From a checkpoint of a small transformer trained on Wikipedia.
Size: 8 layers, 5 heads of 64.
Architecture: RMSNorm before each block, rotary positions, no biases in attention or MLP, tied embeddings.
Training: 400M tokens, 6106 steps.
MLP neurons of a small language model. Each row is named by its layer, matrix (gate and up: input weights) and neuron, and shows model dimensions 16-143. Each number is 128 + 24 x the weight over its row's rms, rounded and kept within 0 to 255. Numbers have three digits each. A neuron's up and down rows have the sign that makes its largest values positive.
A block is one neuron, or neurons of one layer that tend to fire together. Before each block is what it responds to, as a language model described it from the Wikipedia text at the highest values.

Responds to: Mid-word continuation pieces. Mostly the hyphen after the Arabic article Al/al in names (Al-Faisaly, al-Assad), plus other hyphens and mid-word pieces in compounds (semi-finals, co-editor, Denbighshire).
L5.gate13:102161125147121112117115112166154117116120108132128184129106117099126160176103125128133130140162130117145140143141089176095114128094111142101119111121085159132096146116072102125121157136146168163110158139139111100093117126095092173132228157130148122137126149134177137121143147134126138171091106145136128091155082171142115139135154095103155104158131144170113130142156099150179182116126
L5.up13:127120151149098144083112099149105103136129147115092143146153083158125099153090136121137141101114172169105136110148136124120125137137123119165131138159137118080192152119110123129176126145077153095099138091170127151094102138125120103124155127145121097134115094170164178143100179143120162129131119149121133110107130148139123136129124108108182119162116140105133113185086141178159151151121
L5.gate446:107162119118146078109132117143113102094144123172128094107145114119142118168130130113094121103138092124121099109133145130117152157159102136095120133152138146113114112133134063094128144108111189148131119129104139123131168076146087131166118146130100154124111132088140098143158102092165130114148123163137140112095130109140086173121120151137147119160059119170117107127109109174155107121119
L5.up446:141057142053158148151133128098142137091129093160120138144159170095106113106102111132136144123134168158128136165118122161143147112140152113112110124087155087131155169186155130131135121111108140180108177121152158126081110135147144153126112102103120155137098112165123112146125130106133119109117120132166156147085137158109141113107118138125127137144127092139127163178162123094102092134124
L5.gate466:096115164136140190128125156133131126085154192109155093126138093091132121163148134120143118139136155098103141133170166142156118158094112156145100088117100118063120146121109151079090158116153106129117113103124110149110115127085147184100126073176140121127157122141166134089142107131132127138139098122143093101148137147143179093144163113127137155132101165181138148113099124166130155123099
L5.up466:149093160170123122117132153164111152109115139121123134138143120073158133144126131169145157148106184113131131129171103119134143085121098109133121131112143089115105215120087138162106125132095171118097144083139092106139160100145128136141127125119141163156163148128118134169133125130176119100129131099163116132133190165144123182134127129102150137131117114160094140152138080130148166139135
L5.gate492:137131098109142128111166118108161141113150156129176164145107104093121122161154132117162128082154129112144132103151135148155136124102099098117126115142096155123144133134147143110118144102130137151138090118128130163131124113141106106105125093163122141138108104164166128108102155109105102138102104116149166139149111161122110130114142161120156112162132068149130130148162108136121107110145
L5.up492:130130142128152132093159172107166132135170124125136100100070129076154192127161114090142150132127158190136140134130132164112132153148126125118139125112083117120113141101164122116107171169166106130120132108094097116137089116119117112156135115136122107086099111136136129118103121131097136161137108141099090153180102115114174126069172106128128131170106146159160137164146099147174139121144
L5.gate533:120133133118103112098127140109187099129096120124093129118137155135153134100090127123086109135117118138150157138136143157161158104159105128158125115123140116079121133157143089132153144106135138115122099128135116125105132142144132158159135134129173148114163175146148167143144132068142109148100099052124155122095151125109139127153148121119108122172098123173147119140087116194116148125112
L5.up533:098090140138147107141115148147076138078126140131124127110137118150136117166146114136123152107160143100127141134131126094116148123127203106108131158140093129115138151172084112129106161123082123140097138087129143163090167164087153172127131154096092125168129141091149116100150160133149147101136137125153112136147148096140117156169113109064117103150095124121152110173118155164150118174167
L5.gate676:101124111103149118192109153167170109155162145095151156179123123128109124072160136149105149127120130141145144125111136163117125162161131144115109098146144132110114070147142101104112118163120126135140111154158125089111137160157146136127133115095172182139118122144078116134098120120110128136140127139159159141129134095095129135137108119184156146105102100141183122131126114152111141083109
L5.up676:131110103139177116138148149149152132074116150137165096113175169132153085158122159101139115113113133074109150099139150125144091114093096144120140111150117140116122139113137127129100123094137116115145137156135083151147192087118097137111143163133122137132120147133168104115136132130134099117108147139098157134084157150145084099109110156093142114121169091116141134086137140123125097103159
L5.gate1118:132070137094137153155102140127124107099133131118115134100161175098161145198084126096096138123162130112130158122134121130131115097122131169076114123141126138066171152145133114057111094120126082138107129128152123156141131146112095108131137090126127145139103095153148118145159107113123158121105082148142133127190107103141130103136142105145116142122111121104158124120123114158101163119132
L5.up1118:124135114131103169105110114135142118116169190074142133114080115109128122174140119132155098117147136118091108133129180159148133062124137177130135115110150099123094141125144144123138127144128142130133155107142164111118140140144159125161120154108140126100096135191133117132163124152116119117125096139116116089117131101157154106109139106137106109126110123153161106155135162123118107140124
L5.gate1268:119119127116124164147127099157149135084104128115170115133116133124166142108145151135166139119128123109165111107143109117131118106147123144116146140161143150125107121125077114104156149162131125132123152143103107116144137144112141151161148170120151213059159112104116080164126106125140098121145099142125099130142126123122095123125133141151116156143138097145128078087140138162120156080123
L5.up1268:170096094127149175124108124119100162120136129116114112154139132133121124123142132161120123138077135140087129114104127137169141116132145137133114130112125120109120152136142122109153109145126135155117133078133145122142149144190132128131156144133108132159112128126120106142133146138135077096119117116122113139112094117161117137141084135061128113137120125130118097095109119121183142084132

Responds to: Infobox field colons. Colons after field names in infobox or data lists, right before a value, e.g. Density:, Area code:, Molar mass:, Total:; weaker on mid-word pieces.
L5.gate54:124103133110129110104118109129117142104130090152146148103122110163114152142102125107103135106154121194151100161136169103103155150170111082105151117130136097143144143096136129119146129110113131116111127146130136111142117155176138075120119129184118175132132096101180114158142106129182121139108084076102091140154158132118120175104141091131133141140132135113147136127132103140155087133120
L5.up54:136116145136142118193132124152120106116128108122148161119106107122115109175142111106135125112152132132150110114119129102148146107135100128087144113152140158157198124200121122160124170142109079091087110149134134138100176099147137114117101115127088122135085100121124118128099100101126125127116142116138149105089139095132126136155097108163143159109158130163135128159125166127103133132163
L5.gate156:136132098158152116163114098128118135086118101122139162109119142125145131163166142114172124074096128115159136112127126154168108143146105127092152101110100111137164168106132123132157145119135126108128146123171124155132114118131094126117158179090141138149130107143156143141153071148116131139154137126118097115128134145125129090121099149177137145069128110092128148147100119113105133175155
L5.up156:142153110152144112123154139104141085098160123163173141125111133093119094136146122144100173116114150105140145127144149156093125156136118148086159157091106126102151140111122147142105131186118108110132136132152137105137110113114097121129093149102141122106119126124173139115122158158141148149130099137153126108108149152148163143101147117130114171076111082165153150098137135113124117111117
L5.gate259:149145138113170124116106093128106109108140129134131139067110129100110151112131133126091141141141166116146146139149160079093132142099155132104160121163097166155115145128114133160132126121120146110120092140107143102137140164162133104133133165149102147188122120134136110177099141085164183127134121149165089068081138131134127125144089109128132131117111139157135128184074124104166105111146
L5.up259:115117083142111118158106086128088080120184098146129124127121137138140105115148113137116094114151143147096115164140127145141149175135135118138145106136056167143106135080134155087121102155131102108126113119132080172111133141136143159098137129174126139103149100138098114131135101119162174119128170119104128112110121127106097139146153083149170146130160127144165165173107143105130161152148
L5.gate293:116092125145148129164107102116126134135104141145127122103121102103103151125154117118156144134147149137132107147112107142137153151130137140090123118124102143125108119111113075172182112109093108118171143113156135154102130122116122122163127159112139148152146121089139172129145166108150150157142107147158138088125143159125091119153073148134133130155089164121122156112136150156127156166133
L5.up293:161120062176122112137122134131148119133119134130115143132093130136132151074151127106130087164154127128102095124134103127110105126150126141120154143110170113191106140101160122149156180126110134138110105130166114123162104101138108162146128170088194172149114073155176067094120118112120137133113142140107121147109157133155132113115115135112172094116144148176134125140141175097138145150172
L5.gate659:185096149097132117148112121101129131097121117134131175119144108083153143085117140100158129128124126094111132109167141120161109127173071133105123149163109139172132095155125082146143150090132171133157124140116103125118135155122154138115106135137150176144119092082125142159157131090179135115162113104131095108128094128120075139150113181151137162138124116160148127143092150121149121115108
L5.up659:115135159101059138141122127152119113149113120118174168120138145116119092110092159113119131070132116082116124130115114116115140103128137112103138145169165169129122056110119075145114155120163146107125169104101108118143128102147118172135164137120114150112193123136088151115133124126124131146155095136140112091154107129153142121140105107115157146092154120104141125129132078120133180112090
L5.gate816:109088112142066136143113105125134138139125093113149154101128118150127158102089172152147109079131140127149146125118093174113125150138095148137143155150153117154117149059089136153121130112136068132107162138089100160148094159126115106115139180129098116189095133136108121111141130132143157149103097119130100098149106123119115111139134108148147135113094185141124121184084126131134137105151
L5.up816:104149195117150126154120144146139133112137130159115160129096104140124124106104130107120116128090118159113102104139092147130110119139106090078119114147135136147095118153082125114114149151151150121084134129113133079147110126161107086134172126146101114169091113153108178132131144117137116150156157152128110087145111133122147111158119105152132166114142119153134127150108126121153147126148
L5.gate1134:104093099071120103132136091153126136053128115106120164159116144148146134125150143099110154132135130128106092083131081129132150142154123105135128154162102165136102115136083111116136141113144161103122132144123111165139131119140109129114135153107124116142126117125133141135150092112100093151126132122119138081150141171135131135124130100141116128125105150142132171144126115137125136132174
L5.up1134:075135107152102110104138109098136131105139129147125159174135158120099117159156187151138135099152125159155061105102108106131165099132129161116136084102101081122110130128132165114124139139111099096091129088130119142102122136179112123136148144181179132121167101100108146115150117166161156150124129137153126116170086137135115138125181076092130114134124125158138148088151082134162118135135
L5.gate1233:140108127133119147150121139107140136091127151133125141096137113142144152117107140142115082130128129118176128132151104169110113127127105146133190076111141128209112108092119165132093108152113142121107132145135129152110108145090146139139135094108139117142150145167092113131108109128132074165114101104148161133128118146117150108096141098127179109135118082124108127127121120106136135110089
L5.up1233:144086109144088117190150149146156129079083142149126117163102130147158150128116167130142116123119136092117194105151113159131097121156109137119143163169142131176081132164147125135138105063121121128107143146136141115126132124144106122169103150113091155131097137092154150091135143089107117167095125088128140146124109128127156107151143148124125170165093138143119160094123090098108129168116

Responds to: Section heading closers. Closing == or === marks ending Wikipedia section headings like Reception, Production, History; also weakly mid-word fragments (veget-ab-les, enc-our-aged).
L5.gate149:118097117175162137141111105164156157115137173118146125108141167128104157151117105122120163135108158123101114092137163170136128139127147146161114155131127145142095135115145141131126143132120129106104143088169122141131082172128163155088141171138144137203068119127118097128136086129148118127121119110195109145129137126105127139130098117092096142122040134118167097112163128140094110128107
L5.up149:125132138089139143140109134155125098058149093107111146122083160137098134150134115139087128132141170105136151155124132093122111138104126151157151154151110170119140126123081103138174102145062146142119105142145152136122103203110153112166133132146100147151112127115113119116179151140140083122116111139122148141104123126135125108210091120100147129116118104131096175119130159129121106173159
L5.gate256:124158137131126141160129127169179130126135143101108134113133146120148129112124163095150103135162120163129129101150154137098119159064106116090162094108108090137127174133110121102138186102137124086162113138117105135104163149147098091094170099133145149109134115129123089134135134156125141085150104163156144107117100139099127117114116163150150091124136104121164105104094132139104102113129
L5.up256:137073116149125133077116144138149126110163127155105109132125147108140149129107090150119136094112144146104142097107088119135165115087112079129123151119112115082157107166119112116191091141145146156151126144124109152107137146088113121135118127106134112107136108167139135142131122075129151122116174174109142103107105123145155172166100120126128120134141119132101118122114177129098115150089
L5.gate430:111138162108118147161118141086176142147111146147096152083178126128133170154133160090131132139101126115144141141139130145158146120125104111147171173119129093054156129118081123111103099104147129102153157077143074156121113144148129118116153148144103118087131140146151132129147126154101104138162153133161132134161128161088152129121121151133124131128079106107127099144111114119101137163107
L5.up430:124107154149179170137147140102138135163165081125146084175113147160150110140127108147119131134149144137143147120110107147092130152111117134135143121117116107119106131120150109171117116128145138088125104203136134117118160139152151105109131126146114114178120137135111155105152150115132127112121126149125137154132133174149097117090124146117143124131124153127123153165134132159149123140098
L5.gate588:126157105150118115086107118148158111101122123140097104110119130104100130151118155136151117142163096146174136115128127147093159083097115149105163145113153100136105174125133083119126153111150134145101108152138121068128107124141121131132157128165154115137078123114142097116146095126125120149121149076145117150138117113128154115148095089130155130142104111135160139133106166116138105157125
L5.up588:190137126108124123136153112124105144142147085130101104166091121094120107069146123145112082173143144142113119137118090131137177099171146122115143131112173084158087168071147099088125125101102126105120097161124168106122156130141141141146138115158131136125123095094139128120138156122161110144150136102174135145099109104099170111095116095115133110095148128129149117128096115131110142120133
L5.gate699:131097112126137166145109132081134115103134142163099116155161181149123184160165165166098115129138135151143146131159134116119150139136107159161165082155151124108140160151134123157163165144088165149164117137171136107110132106112126124152127117146123124132123142146167136132146160089134087158153130125139124117111132097123106095139119124089140099178095130129140104109130076181162129127096
L5.up699:107095130157116162145143139120162144107139166135124121189124148143125098143171122131096141133106129132164142103109136133154136151090105144149126117152126097063180147101129149162152133118124126120133131153147098139143149116156121137130143141150116111128122141169139128109122117148128103131140153105169126149146150120137165060087148141143098139119106129120085150131121127139075164176076
L5.gate752:142100141134149126128100076137184147102070075110118175135106123114092148062116169103126102151143123097158121086175175137091117142121123124171143117130149130136080119141146083129145107147125138149135080149116166093139111167110170107124142139128121118119137130116120139065168132148156113097157091097111129070125171109120088117148141159145177110118097139122152132148104162135160140133152
L5.up752:164129146135153138107141175155145111110123130129143152127092113102084158127130161150116080168119123143168164093140130184110142090126146153144088109171106112119131186138123164143108118138152115124121127092121127105177100157165135075131148134097147121158121103137094163159140105123123121160142137151138166112115155115168164142196116127110120125149142131131116109151116135104128117116094
L5.gate872:144094117145124152112122150111123132114137109115136096150137131127116154068129135153126150156153177112121115119151112159141123130127128126150127150125214128100120130149109110148157103067102167124199106135160115155140121162144139132116139126151141141158124107135122136103110124117101151124136103114136133110150088170073097141135135144134117147136149115125169118159100095131063080148073
L5.up872:109112135111118114099127137068134171119132159151113127131164159129110122162104147133105067104159121127130088143140110142122142115139131154159126139139161146112162140144134101153081142090084142118108105100112098129176132096164127100134143137158119075129111149134092175127154109109074097136149109158120102108124163144134118135169093110140094148151120137094115150164121127134144106126129
L5.gate1097:105156106182110121109121101166143147173107094106111145171113121108127094119135125131116117121099135121134146092170166123110111106111124093095133124138126165143095121115080109144149172108096178126160104172145149099103139156131137139148143151105124112129109144136142110148137145103130159166116148115144160115143151140135143140160091118125125111131135102155129139154099131154135130115177
L5.up1097:099140113104137119144126162127129092141160189129106132151107166100096144112137116120139122136160081170156125152148143100091155134089146119100134111119117120097139090118125172114162135122145095155106121116146147109122105153170150074117154131135177091182128119174129093122100140182124174150122122114103122152131174097075115086112130105114103159147112128136117155177141170163137136117134

Responds to: Wiki heading closing markers. Closing == or === that ends a Wikipedia section heading, as in ===Singles===, ==History==; more weakly, plural or verb endings like guitars, policies, drops.
L3.gate62:112144119141086167165110176107148152123132124140162097187131163162150080146134140157121160139120150112132107112121132172131133138120114162175118135120140104099164120166107121143116133083129155156152072116123132114104107119088138083143160205156104155083087152119131124122143133086147137168138114094170152135101097111113101158079105133141128144153142085115119155122101158134080134137132
L3.up62:131115141171138132157139171066145125137126135155142119149120163125116091114135116135148119117160142110133126125127162111157148150085106142170133149153139111154129105117131173119122106139142146146126107122165123166156142162164165108132117156151106129129121135159173125091171118121120097103150119136142135159118197124141125119141122178154170134126151135122079128141090125099150139133125
L3.gate173:086127113133116139135117139072180154121140126141145139140109131142112099140143144148113116148117166138178104084172128153146129158130101135101140185158142111097150141118151134135171184140155112134112125114110101173112128154102132131095135154143119150123121133115152098143168140112139135131124103125114152137134125127126113133158106152121076130142117132195113142126113115139112123167114
L3.up173:124080117151129149156098151124179140119129139173139152157111130103128092100135122102147160144171139130154154161118142132105099139106138135109137106155115129186131080133133138142159104091100120148110120172124109110130083137142138094129136166121088110171114140135107091106140133077110115080141123107141136152122112130140143140093135159133160152150148140110128117124119103113148136074122

Responds to: Approximating degree words. Mostly word-final pieces that finish degree words like al-most, near-ly and s-om-ewhat, plus "more" after "a"; weaker on other split-word endings (-ly, -y, -ing, -ed) and title colons.
L4.gate181:139115127126073098099082145089077151102157120122108067125146102145116152095142139111119124098068168125122109128116106123122106142096155089122130123150114141142104124155089102143111130142136164148181152128124123103101129121154092153122148145161143105126132131148141150130162106136130117194133118135153127136160137114107086201102150163125113114108159133152156120114106169120115129156094
L4.up181:168125176103172121137160111128092130172115091077098104078113111144096121105138118155130115167138111085122124181128138135117140127103116121146155127179131152164110168164149154127168127116151111188144131138118154101126170145162112105120150098153075139125083130141135127117119145144124098142125146129137109134133071137186106090110136136121177117147126142134127118159129137092134095088137
L4.gate473:149128139149105148104102101134154114115153112145135151093152210134134121137106150106112123114163146122096094147124115138152151171158103140099151174121123154107124140140131088111122145109131096110142096127120117126116094112116093101159120162157138132166150122142142114120128125132138123141134179109091097080154097124143113118124127105087133138083090110114141124138120133138125108131122
L4.up473:138091129140143137085111137092149112101102123119157102097142135133131128115149121133157136114144117097151111185114117136090093106136134140154107114141177119102146142115119131133138091126133185118133098124093082158098137094115134155128156134146145114108073130141098140108162109119095155110172107106108150114177138146143117121150073123132117123083161082123138118149136128095100163101122
L4.gate858:126104092130102130135096112179112137130160085117132162150109143122145158110114123099097187120143124094163148124126111146166066135145116158114111146113155142119147135154089119139172161146150135142124088119116129106125101112122153130106123106116171131162144118114122153114126110147170141119104094176158114128133144116155146122097176142131182128114110148115084136122129125155136112098138
L4.up858:122140096117115152167121120122103157130132105083115141127150154149095142103103132124071157138120074106098144157116164123137130161110111156141118129155132148132155142143095098192135142152171125125064155142156122076156118134149148133098164142136160134182091115159147079089127173114146130112087137185125108139130102108161114143120161125143147150126135114132083126118147108149169175124124
L4.gate1042:112113112091135145143079111154116150128126130117114134150143149108087104113119156077128172150138157137100117099123088140095136152107140139125121164124143151150135123108128089135132184150112124102116154109137158132103135167150110105103168176092147119151111134101161171081127145105098137161121123139123093132149103034130099077105118167101094134047104168114163122121141136138092103129137
L4.up1042:080132124116121096104135124131115118061129095118095182081098087106109120143145132116124105086144179131106135141105094137107146128105189146075121098151106092163141139132114102153106120134095094156079095112121145087122116114134126119148158125128127142160112132116158160102133156175150135115108162114100108124081136102155103124116172105141128121116134138112109126144088109165125146106161

Responds to: Word-start fragments. Opening word pieces of longer words, especially att- in attract, attention, attributed, plus ix in fixes and Website in infobox lists.
L3.gate199:117092121154107115125154129157122146123173116123148080103077115125104151149129140135141083141119148129123143129174146100120098088151139158122147150084135116121166108161114110109141123140143164149121137136109129147127122078150129138175165147126120129116130135126101134095137109150112153146093135128147114083133130151121139095076159127144173166100136105155157096158180147139096171141119
L3.up199:135110154107154117137120107135167086135100145167134114102113107152142171125140114160132092151142130095136119180164168124146096133143095161139157164097111131103135138109144138139158152121142157127121121099100110178132128107131137127169151108104123134134140146099115144100085120125116141134147112113131090081168151101129122121055139114131154135097140164127140147124149169095134157156132
L3.gate525:145170131088161142145086113079124146139119159144118123155149172164133116084128168148110124118102122114104091116150089150117133089145116114133111163090166176112112139136102120129111176151084094117094134115100137127114122106128071122124154145082083120101108135117122161146172157149144162163119099165166104124163150116136118114122146118103093124094138134153138127135140137078136123082128
L3.up525:131144158167124128135105172136132097061145149115121137121091127161119136101117116100109109088162131113086134148135166104144155127146162120125152106169078156142135087150135144120125124100168120090174135115123109180129159138164077124138095150120162144103117102146136161140138155106159106137139125174123081080065109140146139105114097120168103144135147136095111098125124140131183100142141

Responds to: Section heading closers. Closing == or === marks ending a wiki section heading such as Reception, Bibliography or See also, plus occasional words like water and average.
L4.gate20:104120116100098110138112135100133130139142169105104140117117090153128103149147153120149142148124131090134121136157121088124105122086127131135146153123066127110108157103075093171139126146121148101136116083086127152123133174108169079154124106122117091145099127110144149115102152133121104131159100119134145163100126142137102146128115165101115112112088102136151185075137119105114135150140
L4.up20:082101163108135133133111125162159122149085113122145179145127111116146111115119129122146140155109148124104111134125151100124113137104093130120125127125132103087083114104125123134094106131134112116099097096165152149128157163178153107131093132095127118150159123194102101116149164107095123146176131134162099122128089095091141117171122135135122140214113119134084135115140117115134133118133
L4.gate100:145093113136173129124125128130161138125126138107118098129117158084150104162114145168112118118150131123109136111144132155149093132116143130145114147126174136074136145157128125100161173146106178127125145139147153153106156143199153107121179146126137179142095161151114106114137156131126125165184080160175114176101140140131130133112135178163105116085117105146171122121140165152155132099187
L4.up100:115091101148129165118148126108179136154091126116134102095129102124135119140141136118076132065166128107120112130112139118124132130099156095133128086137156144122171126109146126107157120156125124149127118096131120144139140114160125151123148159106120125134130134152137101078123115120106160147166115130147100148090143132124117084081087133178128138130149149119152147152145177163093125137103
L4.gate829:121140135124135185111116137134129130068130177095152134150152133136114159110125106117083133114151123071177119110153163178141143136105141120125124183108151130108167124141093107139108168142115175148148099129100133131142123130110150143113131169091119086102133140141124139128139166112141162105178109102164127126129085125099119063136109153139163123161103154098153131113130157130114107180119
L4.up829:089103159118161158133124153096114098146130114111150150134105142137130106127137134104104127113119157143112135151141130136161098129126171147137176093130166125115115162111113098138171149135092162144095157143154110138144138118108116098135102116161152161195082165135118115132100117130136121130133117193141112152110143106143104117146128176166131141106195148086101151117150115142165084116141
L4.gate1065:102151129100125147127120138121140132156106148115114134139141125156123112075127133101183143180120136167138121128151156121120147135155120117119156138109118105113122138134071109192111106079151154127078133118147123134119147130123123075104184176115092089133123119157142149094124108106168131125154116107125141135102090135119138118096136108147138098160135099141084146128095119160115130129101
L4.up1065:081139102115138140148140123131143144132113134135153140126153131122150113153111130173126053147161157101136088145105114127115143147124101133120132126134096097141125090160113103150109118141105104109110152139100134157123135104122165124202124157146136128153144090136114139131191177132155142155151140072135139114141127110130162164149069115159134118114134133121139136123151162147103093148101